{"activation": "squared_relu", "positions": "rope", "bias": "none", "parallel_block": false, "init": "uniform", "optimizer": "ademamix", "beta1": 0.9, "grad_clip": 1.0, "warmup_steps": 351, "decay_fraction": 0.568, "z_loss": 0.0001, "train_tokens": 1200000000}
MLP neurons of a small language model. Each row is named by its layer, matrix (up: input weights) and neuron, and shows model dimensions 288-415. Each number is 500 + 25 x the weight over its row's rms, rounded and kept within 0 to 999. Numbers have three digits each.
Before each neuron's rows, "fires after" lists the tokens most often just before its 100 highest values on Wikipedia text that the model never trained on. A number after a token or word is its count.

fires after: " |" 43, " in" 8, " the" 7, " @" 4
L3.up721:466512502454469480482460512475470489507508494488573517495489491445472513528471513544498486530497523468522532525488549494494512495498482510515491516473538517513504520510531500522490548482524495487483559536465473545533532514507493515499531506472517504503479493525490505509531547479524485474486472515481484456510491504544510504471478487521485491439470482478537465516496540506530532502493

fires after: " United" 23, " &" 13, " in" 8, " of" 8, " the" 4
L3.up2686:510473522465480510528512469497495495468458462482537504474483491493536484566480510500510510518522500440470526530496546500516499481476508517484480533508495523517532518487541466524525493476538523494500539498458531479504490479506481503518511520493500445496482457479439493510549509507530499461511517477460514504521493515519460472509469513518493470523515519474456513515511517532506509515515

fires after: " |" 34, "|---|---|---|---|" 9, "ad" 5, ");" 5, "\n" 5, " (aged" 4
L3.up2769:491505497485474498500537473498537517503488546530528535488528475524494474485451457502480484492472445489510512495508530509470506500528473520534481528525470473473503513473509511509469478516520532490543477493504497485497502480473494493530487499499502545497481501485528502484507520500525488477517508477505509488530504484481481493480517507500489483439459481508497502530496525522504510497507

fires after: "\n" 57, "==Personal" 4
L3.up1116:463527499473509467511527489452435525515440533495525511523496521511518462488454495483498471507469502476478499466501504477480531459529524480527532531530490506495456535477502451486500461515519505504458521534531536473513493523463492583494526483517537471470496482525481447456477544490526491449489502493442502523461481519590559492493497491501520478514513534454570514507479470479500506511512

fires after: " |" 41, " 0" 11, " 2" 10, " 1" 6, "\n" 5
L3.up3413:479511469517461511485473492526542520480515528508534505530465526480454482511457503487472510460450445463486510540508477491486510472456473524533464506510483481483463519478512457524469490569490462508462520490537488495511470502541513549510473505508525516513475491491525521509487523503482480502532525516466502494466470485495462554510549570503456508487442514501516461488491497445495453503500

fires after: "\n" 42, "==" 7, " Os" 5
L3.up975:479506474501494531451518498522471541538480481522536542533499543513462542478525544516499492497519492555495495534517505535459469525488505516485471505497557455517457506484487534492489468514556472523490513523510479522530491506494486545463555491492523504542454454514454479498524483497477463491452498464461505508537520495513496495465505472542522498519485477507535480492451509499483560484488

fires after: " 0" 32, " —" 10, " Apps" 5, " (loan)" 5, " " 4, " Goals" 4
L3.up3529:495449501514491539495534507485501525520479530496516490492518494491527504494457517560563509492520483490502538522528518482515477499505455517560470527519524472526499509484506448506471494517527473491472522502537556478539479477485521543442516478512514474497510477491504496471466504516514450513486524519468539457491466451547495532518438524509484497482508522481484464513505453467491485494510

fires after: " |" 42, " Kal" 8, " The" 5, " the" 5
L3.up649:509519503532499527482533461475509486508515545532518508526490524480508509501489488470540505475498543487456513538536507480499527494491481537506506529535518458473469484513571497504517533510525484481481490511447463477479501480457516483521523488506517525455494485507490513532489538510490506494504480445494485460519514505499505472469481488494491503511481461487467519478480435502525535521450

fires after: "\n" 51, " |" 26, "|" 4, "-" 4
L3.up3737:480468499501484516493552509475525540482501477528511491500490489545511512438522486529503498518539459478450532510490524508543461470491512489529491524499478503539498474519521491525502479482514479475497525494499551526493502541485495482481465492502495532537500495472482486521485465532519519455421481512480494495484476510493513497534522490499532469518497545466497473478483482461525514468530

fires after: " |" 45, " to" 6
L3.up2729:461483474533508536515531501521493481490528536459504475537496501470465457515420513500500460524545501518460523520510509495536538483490501503439465474516523478469474494475523484530461529534483489504478526484498476505485484531490481493519492521462507441528471480473514502447481523535499519501450491530498494544486488485507468500514482473530505499483507508497518489521493453508483491530480

fires after: " of" 16, " the" 14, " in" 13, "," 8, ")," 4
L3.up2467:501448559493534488493516532513493522525472494472519542521465511462508477508466533461511532543532517512548494453500468492534497475520529514488495489504531462482490468499505463496547545532456522494483497472526463518485517513513493510513480465439518494535507541544478474481499529515474486499490480454502503492465491485528468469510547487491514546463552479500519500524524486494484535481491

fires after: "\n" 23, " ==" 19, "==" 13, "===" 10, " career==" 10, " life==" 9
L3.up1627:486479428491478493460460524540493518523535463488521479556498507493519501517471459504513520488497494515527522474532531549493523523520493464501441520505507525486507515466477521529468498496509497480464530499525513482490495450447552509470508458480504474528518492490518513480505491467471530456531455508506524462501480496506523498545532509473484522508521524490517455561533475492437491497495

fires after: " |" 28, " the" 13, " South" 6, " of" 4, " in" 4, " an" 4
L3.up399:500482498499501457490489488512492532483502464500519495496515516541497530498521470494484499448545520521509548455514502468496472462477482501507475547508487489512518471461488502525524508495483493502467482476507479539503509471513483472521540496537484517534472468497470500511504496509516454432518501460474528474453497486524505451458480538515476467478472531511512503466483484465503561507498

fires after: "\n" 55
L3.up3030:512529497524462492494490506514498526506519501494518522534496538499474446487475526463470527494537467519518528518516496496473527469495480502557500512504470463481516502487495470505523492516520519482462527522496518519526497531488532523473528493523518490472502461504493482467495502499496493463475469524459484463485503492518516503491502493475476546492504476491533499523524494455512524486468

fires after: "\n" 48, " a" 4
L3.up2372:470515492499470491492508519520450492470497525515517504539517547523511471493489502507506520506487493446535530557529513490469490462457515544553478549509511519510491490514492484548461496469487463478510466475501518536524522519529544539527484482475538506524555523477507437512545496520499482470460470515531487519493474482478505499482513492482456489515444532503518492529500437515421558508512

fires after: " |" 36, " 0;" 12, ":" 8, " 2;" 8, " 1;" 6, " 3;" 5
L3.up566:507557518506503535522466522451521478455430515522525498502495477503533472552509506500489520530461509531489480510511499541527480491529516507499501515485504459495461520454518484513497525478457480510538536471507540523505478485500523498494524493504523532490497479491489475515543547525486515467468494521479540502511502515462508521509504521518521521503513506539541456523502492488504492476439

fires after: "\n" 52, "==" 6, " He" 4
L3.up2868:538484513527502476509518492465503512482520534521540509541481513554517507477524496510488483506520488499550512491507506507518537476500506480560481527471469504490458597466493529545509487521541502471468505464522497506491508526451515536460489469484586495501519512521491522494518550558496492484474462529521491506513495481573516513502511546488459507498532520473548488549477519470501502501470

fires after: "\n" 63, "===" 4
L3.up3182:521499506503479482527519502542409520496494456507508539491502506482555495490507496489481489490516503518519529476541477546474501506470505486468491548514481497490525505496521512470522492471490520510498550507493479482482514489518487567517542497473506525505515512474480493475459515552506493509508466513526538498469528509560509482475494506515534533535492520500506503483531467490487529482502

fires after: " United" 50, " |" 7
L3.up2507:503495502507478501514499491534481507508518552467535457524496527490506552476488466501512512519533541514535502501495535535495465530503518488473451461561510521501460562529455488504526520468487533493491528493490477507483487466494529520488475499508548512522501497477480470483502544482494491481493445517484513499498489487514511496505499493520521522490534499511463486530517510509504536499513

fires after: " |" 52, " —" 8
L3.up222:502516497487501471526516531500514481519514497513525500547507537482503487499471519510484475529480483503532548480502524522496488488530487466547510505508491496508467485483490497524531497512506529498477490487540556471538497545505486542519498481508476490539530470523506541488539464445507513490493495470505513484489526499519524460493457481528514525500503481522529473493516474511495516502508